config = dict(
    num_hidden_layers=12,
    hidden_size=384,
    num_attention_heads=6,
    num_key_value_heads=3,
    head_dim=64,
    intermediate_size=1280,
    vocab_size=8120,
    hidden_act='swiglu',
    norm='rmsnorm',
    norm_place='pre',
    norm_eps=1e-05,
    positions='rope',
    rope_theta=10000.0,
    rope_fraction=1.0,
    qk_norm=True,
    attn_scale=0.125,
    bias='none',
    tie_word_embeddings=False,
    parallel_block=False,
    init='uniform',
    init_std_qkv=0.0187,
    init_std_o=0.00382,
    init_std_up=0.0187,
    init_std_down=0.00209,
    optimizer='muon_variant',
    learning_rate=0.0087,
    lr_mult_qkv=0.4,
    lr_mult_o=1.3,
    beta1=0.93,
    lr_head=0.00543,
    warmup_steps=61,
    schedule='wsd',
    decay_fraction=0.801,
    decay_shape='linear',
    final_lr_fraction=0.0,
    batch_tokens=65536,
    max_seq_len=256,
    doc_mask=True,
    train_tokens=605200000,
    max_steps=9235,
    dataset='wikipedia_en',
)
MLP neurons of a small language model. Each row is named by its layer, matrix (gate and up: input weights) and neuron, and shows model dimensions 256-383. Each number is 128 + 32 x the weight over its row's rms, rounded and kept within 0 to 255. Numbers have three digits each. A neuron's up and down rows have the sign that makes its largest values positive.
A block is one neuron, or neurons of one layer that tend to fire together. After each block is what it responds to, as a language model described it from the Wikipedia text at the highest values.

L8.gate673:102115134143112136139194083153119119139097165125117091136137135088198122069040192096092150143114127131122138128058061097106187134133135153122110076129132082108118097168153106159116093168091131157086138122069104122074147084147200112145154112146145167089123139097123159098073168090146197082053119132122087156182141120143084149099134109118133151107045133112145141120164134053092161075141
L8.up673:117145111141177128110100115120131157101098144092140132118160134125134131116145109123092113112083117103117148125159137130142145166123125140077134127130170094093116094126122113132164119155073145089120175116101096144125112115126106113067009160092148156108102142103131082160050095104134131057110143118143108125125122144127119098128155117160129096131116149068104156144132163115107122137118
Responds to: Possessive apostrophes and decade digits. Possessive apostrophes before s (club's, tower's, band's) and the final digit of decades and years, as in 1980s, 2010, 1960–61.

L2.gate66:099055134142167127136127158168221162176128118116104181102154091138137132153107135106146171158104168099153083181135111147171135116137166178107126093095132151094127106142115123125111066102190123121174137095085144085080159119084112141119076176061171105167151164155150123094120097061126141125112082124040129119155153178197121092111092133139116176113097116148114174184122111113100150119137
L2.up66:145157132127151115114200138148120102147157143137109128143155152161084106145061081120079157104069159103088103158097097097127109094097089127091170139104107147160092108131103059135132114142151155151095092124131161139096131149110125106101165109135138132152168184117146112173121111167123112154109190114073056189111110139103130131094113134066165123179052091118138131142118190127127119111111
L2.gate154:109137138124152141096158162131122172163146110133152129105205067167069153134082124084139087165131116144088135156163129154074126083096154181152100094113102102153090143065113121129128065123098127097128121178126135140080105165114110110076138149155149103125128117138111123135172132088126131097152158096110129102165140160150172070124138075153113159122136114144194086100146151150127123102130
L2.up154:104070134123125133150139121107126090118157157107161137155080087105142138148121080094127140131105147061096083132127111110158115143107158098138129083089142147115191148113094122199149163129163123147200074117126134106126132143095139196095085187191101150052169086180139108107097098114062168168152143114171180111132088150151188129156140092101091101136107178147167189136115151112127107139132
L2.gate164:074104096088185097112156157090170155123090201104217093131071153175102121139072137167147136126180107180161178152112208108122111170108150089135131163075100140103110069161086156161085132154142138122138118131149209153097120131137046144135119140094127183134132101162142127180120114155095077121080089118148145136172091105140137101150099176121121091123135127120093111113129150137159054142085
L2.up164:130114144183126126093143155123082146127115127138148098119054151098184137122056102072142162182135183171154067109119181182114135109114144119101141152117191136180142158098130125177118155174101129110137145124110098171098086107147147146114095152168121161138109173094148158173064124138107169087188135108124073161162132145132195135142084118146110106152123130125136100144081100120123153138102
L2.gate255:164110108142158167157130149100109148127151091134174061090113112123130183111148179096152155115084086119106131171141080162157085080091107139094122081113100168167084182180116106106149103157120116133099131162087164074107122101181123120174138119155154140095122141118114148203110091123102172138059099078084119096121117123121151133084120149140178144124090206161157082083108072110168147149157
L2.up255:047140104143119094177124086072121207111129131136090174137170068127129162108110136129146102134131122229116120149128081059082159171100132089150139157107129115156136130075118129072090141107098094129195115119116143123111120105104114116156162118183066161123145186121154155098128101143152144147178114132143157124142102122118100172158161109106118103077168086113134143104112163160146142118128
L2.gate260:108149190113095131111111104160137159136097105181108057132104168181113111152040117098200129119084101098135109147164101092119130126128175138057118135112150144092142171141148101128106125088100103121107142082089172214087101112138122205109103077093181049184084130118154079172103124132074145167149126097100118133121137143168143121148121077089138109119182139136166110111092138173211099134135
L2.up260:059153071126066168119125121122129077137123141108146084118088095178110122156069136129106128035086080141095191109163145094168116108124130094150105111136102119108167112111147094088143083110135146210160068124108168168132130095116136192094111125104161106124178063206182127092115136135100092119099117122150107092088136138146117074102119125137134186105167122091126140115148115176086048122151
L2.gate376:142159140104182136163158134180091133170126153162148112131114120081162127168174137116165184079156175123119177099021094102120128124101133106155133199139164149100138192175132152147097093127180140159118121097129132134064102115096153083109084158155126088170140106081122104107156111114102111118154163125103137089142148108140112154136121094093069156100075084093096099107154151059103137160088
L2.up376:213138104112096118029144207099176129136097104145197042167130095176116065169098127180092115141111112155077123198214158106149123086107138130128094132092097123056184172132128082121145090025091138122151122116115119113107171135096128121136120145168086094118117099072161156086143166120098117109084151159129142103150119179154180144120106138165158153131136120150076141128151137117108138137162
L2.gate391:173108140153110108159057129141136131078074157099127220100085168137152152154112113102148139146149133164127150162144089119051164186161192118121143090060125160129161139180118172132133078157145076112120132157173051143098096136117172115090102162115099200087190134119140122142147116133185066034146109150107080079053138175108144162118131080133108156122143136156233142123168119121161123137149
L2.up391:185133108169102159159126143115136110172105186128145155055170154150140092100160191108114163168152189155132199165162132137137134169129163141198183096118133157151145132154061183178168145088123071138074103063175045137143111149100177119105180163117134143119192148135064086162172109087139091120081176110172137144094137153119170114144121120133182147118097100124139202146169109128173159155140
L2.gate516:146108084187128134164080174091142184212085093167164075089171112098068174133131126134154085110126132108132084144151145184085132121104135140127119116167135107127132131074144061129096157103095106131198143067137138163075201133092107189081110153144152147076131126097083098148132119138174133103160078126124123127118141125170137150103094175168162165180138164193108115165106188125092164179105
L2.up516:111123119205072165115138131124132169128169133104190177107100121159033134088112135147085089125127113140123127084158176139122056134123148101106188142117115134099118158077116159065075128079104158177125148130114155172137165163132132098138112117165141123114139148158135163070136132125130164201133067113141113119122139126194099098126128199116104114126087153159132069113122121120101091137156
L2.gate522:134148166120120130095096203115050185068092130119107121154184064140113127161095172078132178155134125107158146123123142094071158095024190103111123167192160175145115223117121125106124136066121126150119178128155171089046110131117146136169181159101102126179133109117133086106166098153085157163104183105085117075165147164110105141104135151172124170160135131114116123155088177125126114111099
L2.up522:107085123142080164086128169163133147106096116049147122179180100078169164214162133057153094192120167189137149096130081065191090173102176099116092124082182193169139195086141195121141091137086164182092141138122191116120083159128106113191187161135111144180162149109121053099111140101160101120146192141135162108130147144157129112098168134248103160143103165091200124128137140186148135130198
L2.gate610:133105091105109153082111083159090129156120142159132091113137151097127088142116137101147105146072163222055185155198147105078155142145088134118189132125173105163079134164166119137132099112115137122170145068060171102151129191158153104174132174139103119153043130114171124133077102105110105082165132138097121080213189084137085092050144141128073113092106127131126163088139140158153112124118
L2.up610:087124095127110124113096050203188095131122193129157143138128141119138148148140192127129106222125115124086123124188123113150146122119094108116096111180110160178087124154136086151115093140208131168084123142122117149137186131091169073082178145063071096081131152115164102149102108126086112179135113147158084100156177158151132095123129089088110099124149116146071048125122089174071138115135
L2.gate832:149094140138156193144156115118132145165132145190143139071101136120129143111116076184097195134181070127118106122100108104099057151141104149135146103153121114097153098050144160125120117168158201118122173087179100068108137129085135087078097130123144116145097129099163142118181160162131121122111093170088156131144107132116124037108093110208165158097174176099112132173120086169069138165151
L2.up832:100143100155169105166138214092127097121141146143115102145091114178131138111156129072173130114146109138139132151121080097144130142151094100103167131141131069111106136145166147115126140052114090083157159068142143098141140132143120165150124069158122064141113165177142097104139094130078135192163132096147108142089165132119136099120107128143102098154097094168136184065196145097104134120108
L2.gate883:137123055140054162130126100114123127142113073160130165127123140159089091113108138093147103113103105104105135079091143104154099186138150135131114066079111123126058104124097091127107170103089188116183116126135149087102130125103132070163132131123123111155091110160127134068134130194095137106125153153065142077116112139132081136197111076162103152089112135097103138127174188137125044119165
L2.up883:070126131154128134130099135165143136191101174135118121101088192158109118093146124148115149069104124120121116156122160101145070125115086123134130109125088166169101158137099091176076130093139174112119105140216136104097137110121118135084101161166115128168077155095131176119126124101114097122196161129141098148181118116104125109176128065152098104131115134172082111127129168109145146108077
L2.gate971:106107170101109167190118161121148174070136171125170092133131148142100100187023103169135146143095120124045145077132131102083112072123163104200136151129117130113154156165156151135132099199175143144136143076145172138100132155131084110136139106095112173133144098108159113113110167123167128123159177148090156102082178099120108149108076077147124084106141174134153066091168172100101084112129
L2.up971:095090156153155199117117107128119066181128150111108112077117102114164178117088130209127090141161158109096166148192169111120113113113153126125081118049138155092093127139068165149179092111118072129180124089086147145091065208112091156119126091136092091168131131139141109126145128180081087186214136113138094054120168107124087071096141130124163130135101103136085101101152130168174091134139
L2.gate1154:127152077140090082112125200164136133108153119134114136071185128168091138105105146140076156188120185085118134084131057145113088100101112211137126134133122137070084142152108103119124168135066116168176145137167142108134194136145128158133132159147092108136169148117053146119155127108111134178191115139096162139077094123127067108101119066107130129116114103099103162140153200090099075106066
L2.up1154:088092141103058152135144114149137108075127118120116108102159118086083140140106131135139169131133128167138107124178153125094136107146097094130126095153136137114222197159136079164186153124188081147163134187099110163181136123062123129126132138144129076114155117120155135100118132110126199127071099115141099157140200165102056114127136136099103148168151130086154101063145144088130091142103
L2.gate1233:112109126116123098109142150135141115186090120113155173103152129140097152175082138097131106195172148150092086165174106116160165126170176150151110097147117159146136165165158134151158093101137196160122197150120064133082133135148104114141188089099133160087150103086158139158157102140111144152151156095114139102191091080072136165135158115166131102174158144103125110135146081128125114147117
L2.up1233:148197150208154127150101153132090128171156111133135122142116152121090164130106114143112100121164113109168130135075141144166112117122161188156084166059110174121111154206145097068129137125143122120138146082152086149168107072083099118131122122166142166167156152141154183131008097162077091107090118165159109170108134097131150122146184149187156196170082143110161186131133125159090181106118
L2.gate1236:116080159118173150113162076143130165112142111135122127113151141159169133194143126137185154123144151148128162076122102082143115156109203139118158143171125143068237146162145164150154176109080118159155124172201121128087138112132120110117074095113099108068140108092127141113163109054154125126056171093159146121123120119172165133162127176126125122112183087118139115105135136103125156118129
L2.up1236:127138146118082159097169118128101159086058171096120137160098122136142083120092096108156121116159068156122081098146103171174131132130188147115185109146119095072194135150124170111147196060155169143208153104159087143067101130139120181089055186099092098130123150134111072149174120158106133132108130104137103122116122094147140130149118126119077185156157127107186119107115087161134135125164
Responds to: Mid-word vowel pieces. Single vowel pieces, mostly o (also e, a), inside or ending words, often foreign names, as in Camp-o, flamenc-o, fl-o-ating; also the period in St.

L6.gate42:160155156184128179174162169169131069180046141150129099100115181102183068123103091157175156080134138099140091182104130162115147107108169122068083145104109101069109140132119111113102143168167075109109117115130153124174111079176196210145142161177144138138097145101161130146077104174140167102126071150072122129181106178096110126146104082122143078147131109151098132166134164083152092105100
L6.up42:158129127132139160176178160124113101144122165116069125084153198067133130160120148180112160152149170093092118152137176128111112141117216185100147177125054150151196119185139112187109152145159133172087135127145164148134061128115128172175096123107119126122104078137180138140140131141133120077159105138168114183148116150119097120151131143175145148143135133136127102097145157118140102088178
L6.gate193:162177146105102116145135128095176079109109101104144139089147147143117154111085163101097118135118139144146049130172104099157140142077158076118153154171080109118180083092166128132112129167127125150094152152098063137131120099248120170156162084153098158102101196151036112106143167134133120113126175109151176159142088116148114162106096110156145095085058140108161154110136180103108177078133
L6.up193:125131173124111103142176098130153203143140138158124102099123158119143172121135119090115176142091132158093180134185098158094082117126187215124124112133152117080161125135109102149168096081168147139152100152121099138153104151135066139183183114098077097162108161150149165111126086142128119088158191135121110128168131179168156094140171121143061130106094119167119117141076082142165127118090
L6.gate752:124115136147092085105160145197098142164118168091129119108085155102172085086106062086127167077096117129119140068171116095173136132099122193113081166144113102098091044106205172183191097120140152124126164185122143125157099145166228124155111120153131116119105154110175106159125079153179059126141131122124072159129115088118077134126157124165092144131068124112170102138143137087123130195108
L6.up752:133156178110129157113095127144136140128163089164085137071146174177119091119080158142128101107111149090113161218122141081092156111098123142052092072140111115168125082146119131135084113105119090098170110143157122106159101149178134211144113237094160157118133086110143085065109143137113103133108118180135150065065113133145112136119155112071115096139147077107123068121097132095087103102148
L6.gate1200:146124150111158159182107129156107144155118127119147151161085095134136124067130122122108089093137147115128071115100072124176146138135133134178130130096103138130066100163080162129134114077201072090096160132106143104132134108119094134098147158126090148105093117169062130158122077092208089064087062095117105157090126101116111108149116101144106159115131164120126152036126107098112173125088
L6.up1200:182154123071067062160095171118125096130128206080092140128116095210131131094175116110146178127129102144133141140100123102092135100146105189111100082144150103099171118160047158141098103128126136152169085120119101108163089138160125106137152125138167079106134079112135162097066147087076132135096184160180213089115115160122140116130179123072120101075114113122117126134152166103086177106174
Responds to: Possessive apostrophe. The apostrophe right after a proper or common noun in possessives (Husserl's, the site's), plus contractions like hasn't; occasionally verb stems such as aim, max-im, cat-aly.

L6.gate190:132139143103219132110157101134051142103085133125107145068165140156221051129186117135118139086143106154088086138124091154136074143101164107177073183119156121072125207145170128161128071162157163196191168102144118145127177078122126118140056117118133108104132068140166135146132124133119114087072137114117104128106121089141111047096082171138148125103147134160148133125138214164169120139137
L6.up190:181187122143176129120098076107104119105102155115115131076154086115153123120120145148184193109134134171086141197156125090082107108133144102151107099163093101071135123180159114148220236137087186162177153118139125131073126102112113226091104189139066163116174102131210046146155136109092115188162136112152091176165157120145150096152104092089128128114104084149149100155132126207120099148078
L6.gate264:184071102159183111107152183099095070122045096098184151079147130086122147060105122108138149134150117107118109138125115171166122121158127089116120090146105158114124145102101078124158142143116145102149128116150074198105151094143069186155180120156124162135141132126146140116190149175132160104104126143134147132132100116129085110100140140128079131074157118080138135078131088151103212151142
L6.up264:111158095150194088141119188090147158093130185154092092151137125135130172073140087147159129184172113190102157132144094168166114135144183137124140157136163141129120134125093079129141115130108135173151120147194152102145107108116113143111130117183109182167110168143136178107176118095058096113132132095052123096118152157162152149194106139150108124142095134183168131081145178093072198146136
L6.gate1149:137122127138170135108094136130129105100104089106141143041051108175159141108128086110072140096140167134115059114095115115141105111099153161149142166115067105102149168146086082164116130110118120141114129132103150093125128173106128095128042050157102161121052143135096101139137153072043090113136127169120109142164095132136122123129064138123134131118134114193175111166094132121137138149097
L6.up1149:132147061127122059087116121094098113119117131164172123127150115158153119136160103105067065034120136141154124123122163085102154103128114074151163137135101182148155163125167090152138186138068143096127131140127140148139175072092155104108103117143088137084131156082106132140156124112129080125124154124135093110170133081124117110164107145102081105140149107177117040128126140128156079116150
L6.gate1271:132162105119107146103119085066130129087067066115131036130130108119100136127196064122135115121113110160142089118117170108122142112170118129144124134136124135094125129152142111143158170143160124143137155159127114121167146125134091108061109140061089075081144128207147175152195152163105132113113138154217090085110156163093153122178093143163125131118139167101127116146101194080108117080156
L6.up1271:113135159145203073102134156148100140107182185124137200124158127091054080153154067125102109119114141099159116177123158183114123134129139180166129122141093165149092121131114150107133163129189128093141145146148179135100137117081129129097156120124068165130104136103090110091171109085125112126088161098141155186129086147166064111158134110086102121210095103156099139175164109149093153144079
Responds to: Mid-word pieces of foreign names. Inner or final subword pieces of multi-token personal names, mostly European first names in credits and lists (Giusep-pe, Maur-iz-io, Christop-he), and sometimes other split words (fin-it-ely, com-ed-ian).

L8.gate1161:188141075117152132117123136125102087142149073102154121098125159143116114167059096134105105107178096044123138135128148159157173087156203087128108103094100143192148080119131122132110130110148098177111086121126117097137132101141107101046097109146146168088107137117082085050086142091137137167184178180144152102160081115135132143136192109167162067158171125075106109128184096144096185124132
L8.up1161:132090110104106068100143118151148103140138101144136104122126105120109121133104135129150171099116141102090068134118144157157135097073109141114088173090098158093144146138062183146109073127078173112132128137076124164081162159178088151132093203093092102055162149131083117052115158104166120122142134090080115106121102142138168159098152093151081093146182095160104107110114127093159183125152
Responds to: Japanese name syllables. Final or inner syllable pieces of multi-token proper names, mostly Japanese people and places in tables and lists, such as Kunihi-ro, Dais-uke, Matsush-ita.

L2.gate0:131146132178112127085211159153157135144118134092106169138092077121156120126135169143135147162115093148129105116163107149133139087152099080099121149175092145122139112163066129111072099161177087127122217175131134127132136075176195099140094120165130131104083086092115127122100182126152149148170086138165119157124157111163121115139144070139120133143151101105158171107126172134109138121116
L2.up0:133126053106127150099102063107119162153062100099120151114129111136148169106064119128134136116151164090176058141129186169121192168031130134116103099196076102073147157187161148155097069132156102154138135156099176106091161111141158096143127120154136139164126105084133085153177111145074143154119159111155175119123118123104150169107169123131135124136080119085137112133105143095122077079168
L2.gate70:167102112130139084171152111125106129119163184146115172095225094101176090148035142127164114156118146101121140108118125105173122132150123178185104068144135131109091135118145172141168141115185156097153074154114134106087126165079108146162133099072119099100033130155196075109093120138147112144130159135202106131162155104166131130121124119074195138111118083084139143113187137097133116069092
L2.up70:170133140105079139170148094124106166194150118106080186108126106102207156111115148110168108133117146162123182104156145112125137149133135160160105120135143152076066156124160143119095109112129130086148089134120171145106094122134160088155138149129120116075039123152160123144113089163131164218174187163158158076067116153153121104103119119114161128095156065092090190146158164093143093158117
L2.gate72:162100087150104161183079143085096133155144144147175123108163194135212177113080165159133074120115177114085108143097111093141162106099101155057117124087112165127086063152176162138078085123127146128119060143103138103140107138097148166124173142175145102159119153147132136188185205169162131156117171131089115192126143144154091079189139096131101129080161092102087109148089092183110177089123
L2.up72:156095123107072092116083144174087118133112134177129157086145157125160124147178111115177126162148131133117155144126165095061178193121169120104108118167194102148135191110124146136093061132119136131174143142193074134104135097116119152092109121159112153127103100108115133083153085135148156094167166139164111149127137138140208186214078155145120098139126135131178123147176106081160146087100
L2.gate202:171114133162138062152154142067134091093156142167076177173133134202098132164115072145178117140116114110168064119147091115096142122150148161175098137150113120096133149120153137146147102148094167116121065177134161152174167155179128132096092121186112099188088127081093105125126107152183132145148125114100115093210114116066192149149132107124040169125187117118115160162094147161128143115165
L2.up202:104154105083098109126130126130155085112146101106127121150099063141087118103185115128129080160089199156121124128182135175121149093115097161032160171176132120172122135149135173140099104077178155106129130149122176144131150169165151189131087133109109117136136142143155187145121180108176141141051078122142136123161164147158142134196127118159144096085192154187184103159166080091105104077138
L2.gate214:111126153128175170161109137151090141160169128135121107109172099048143100185035188087157108141119061101095094157133122111106134115090066140170113069130161105107144088122128097148078155124112158119130141152170154111130091091101106105129107121101090115140106100108114117134106118117117135084198191141170127084102124129124120191162103126139118099157131146104169127164149129100057128103066
L2.up214:141079163111139143037161143125172124147174105108124148137119131110089140136095138113144144088128166131072126178109173087085085098144102077071069136148123148142135122120126151106129141111073196113146155113031145169057090108104151127149177100145113088126105156213068085120112149116061119101144164146157112116140043157120199146138153092121142096118147097101140148125145161151155170147117
L2.gate283:121132220058115094178162175097121117112167113148164123129175106134102140183197150202130131156117100111129084195112113120148177071139110133113137179141145186101176065153118196123117131115184113154145166098067141136078127111131126188133103153067108140123192118159133124169121090102163126114104126171183127170155090127115127120181154126125136171104115099160128072085152091113107117158127
L2.up283:138125148119145100142145181108059136102127133121109123140144145093085162126155125132117188183135088126081094162170091065127206090126098109123108151109187153145132047149153135104138106142114079164131139104109141121151133205110117185128112111159126131153147118170055119148147100144162100061185138164182143179154142162151139103157132167175131164119068102114155098132128152147105146073119
L2.gate303:160162154173118133095121139125119116148104172219184089162109119120143117138103111119107103050109051160124116205129075170185126122148169155148122132111148128160143110065190142201168119114205139150104181131092150077104078146127124150113157099113126109078203116158092135111112128098102137095107110140116083165106152170144176107155165134192105161138125088137134137135129104127101189129092
L2.up303:111181152124098157120109118175128116188151178159091136136100151121125131104128105129131099054180121176139126141137109163200139129126117135130106044160123070119157136077120109166067128130195151131125158136142053158161141148096120137170123210083194107152206118157148150089156175126169126162069083159131071109104145169122173151098138108162081119130101081101112052115133083158113140120120
L2.gate339:200166151154157136097166169131159145113096098117084080105102124172118127122228117170140167195131111163086102127165110138158078172132160106126112101116226134159112144151122129148125100162133113153132126145164127157173095164133147152205157123147129158137133163122112101075101092118135215129199196166181109101134135084154183168153112151138152096114103087192139132126126133116165119203144
L2.up339:125149161141090109133146138166113161080091149142086111125087117174071162123198133131126115208128079154035129127067132131111078141118105102106142128086175097117162111096095098148128147148160109161061136104157118124127102137132145100170158095073123106120130107103105119103059109132096117083146137107174179084111156091140144120144130141091167076174160118120163155088093124092143136141161
L2.gate371:091128116146116145139074140114097145179105070140115173092195121098137158130044125168155169100174130114107144100092128128070126174142082139062139159153105085167051084182133132162103080083121071146128185190125148100106126153135120181110183115114161112080107085148070121154118071126151107123129099159137149138143141143167117131169152148085097151133140158077164153157111126146113106133170
L2.up371:100115095118147166208135182164100070217143138144068145156103162161158162189133155157159101049181100163119104063156139180120198126133082138150121154102109102112113124154101093164116114159149137109150137163138152107151131103198110192127087136182126122164162123053133115120115163134151122122093138110110103150145081171104094121168118105127118187146099147124133147209154122124048052173145
L2.gate396:156098079103138083125174124150135106140132073135129141110077172102114132111105114166112180141119155109068154124150181131082189118175142120202082174189101144131080192128113104194130126106147103133151080118130121067148191129177147137104118139134133197128180125135094110104048109145126124084161072186121135141103098104152147122124069145124134110090138109093143126104081142109151123117118
L2.up396:169104080109137119135070101166155138125127114085170204142101162109111142147170108142102188063104102086106153151130095135094186094103140128198091142128136071102078203137082090122129097113151135116111142170179148082155187125180135178175087155112138213091132106156111100121033085157126122123148077133115111133168155128139069099118092126202160156125102147116143123158136142071133119129103
L2.gate783:098130188164073069129106126147167080123118136153070144136095138102087127153171077143095097114133176169113138160135119135070109094113050060147123109115110135089140106110105164134138083125140116130084136136112112084130128105129130112094106158106114130058076170142200031134133121160078131161127157149118182065143143150147169105168121161143135152141161127080094133120156189060122120146129
L2.up783:123087138156115155120083167136105111065176134128070125124125156163143185148148175166119195134146123096082175025131061071169057087153150127053170118132072130106173097101101125083144074118108147081185179187122173155121175079108140189127082150114141135123160178131125086121167142161113114119094145135096160144150170121150124152123136097087132169145169117060140105140115129140103124123044
L2.gate916:169101113177150132107124146180157142166182071151113122087079104140133126160138169143133146173087121182090148098128161082114114133107099136144112114217111182078122130139125156208127085184072149138105132179117139173149167130033143166113180127152147145087175164088126132134073149116123119227168152168168140125170119095168104097150158101150098117130131124166176107126114101176162086161109
L2.up916:118135122156160101117142127125152153167100080122112157116144144113112162181181171131148163131132134104107150064149089073101136124123170089117091156093148136119150138088144127160171112130129154135160136132084160094129130136111123134072101124167079164031117133132073142088180108091169156178153133118146139159144116092143058186180130166137127092118134157154182120060122119110144085081113
L2.gate1158:111178081073103160141101167145159106205136186093097107142131174130128152125140125165096089149148063116110117115176126117078144118195104114149115121122138099062141131126170089161105079132142156127134168139139094147157110141110177141143127140097149134173166152164129118076117126158171128126121169092083104096119116061138162128150136139160138116139157145116146093096106082117101190091100
L2.up1158:088091082101148103132148203176081137151142097167155114122148159197101055126092096188136075106112079191133133168124130076081102147154108167163073121110182108083109094098140125132103132070070123180165108181138070190136130152116119151134172084141147148142131143079128173109154101130129199157103102141151230184166115162163123153102126136106108128152157100098180109168157127122157179087087
L2.gate1169:151146178131162048092149144122131171113144133120115116108134091143098170178137161148181165152130094114110171129145151111110127153122080137068097132148143183086122096127144120148099066072102207116074125146107141150157166118085133107203150111113186123099102195142111066134132123083104141150115152135132103143157083137137112087147145051173161098082109169125188138140084150165061091164104
L2.up1169:119155176153153182131126134204188137180133121186118185166117149129184104175106106098150071125161154061132095115135056150137117147170110086133224182103169181067116120130149154102141125109111082113142128102136105217099171157129180117109080065119150152136075144081176161106126094119114150139106136101122120163151116163119083147185130101091143131181163120144153124130114162101075175114136
L2.gate1179:129168157132108096095148082076123131151145083143125201097162102119105145148115134149090165107111116147129121198063113106097091092142084065140155111126108105099093095098132121106140152053183157160130124140122105166081123102111118106175138122133176120173161165136077100125067095140153128145178140179109125121136094066164122128128166076144080140155112160016140147153127090160168116107159
L2.up1179:155149148162110082136099173172106127112055135133132148102039108035152126126118171135124113129110120114122132099120149151078192139109044137176158173128133093126181121137145157145152105103149066094152165139075137135110084217166140114133133085107098091152109112141107126072187162090144153103104125111120171100144162195163108120180136124183074145140104121137118117146094159105142151174113
L2.gate1239:165121146096124087187109186109132123042128212125127086117136075119081105141170085162151180108136162144122107143150102099135196138122155133123107129126153126132106158117123125143136148132111073120153112140126127117125119109139115108084127200155068147130140231100145137139138129087131114147151121164105063062168163159179120160161135164152111093181122121141135104064185100070109169125143
L2.up1239:172106192162122158057186121056130132104105151050120134106123140149181111132105082101179131105157131083160131159161186145096145091167071139131081131145163075079157106158182151070143125171114148169144093109140203187114131110168144153120128149133183108156075082184081128160100115104104190104125094158118114107163117142124125136174127137115064104187161152119062146123148162069089108172121
Responds to: Apostrophes in possessives, contractions. Apostrophe tokens, straight or curly, in possessives and contractions, e.g. Humperdinck's, festival's, I'm, it's, don't.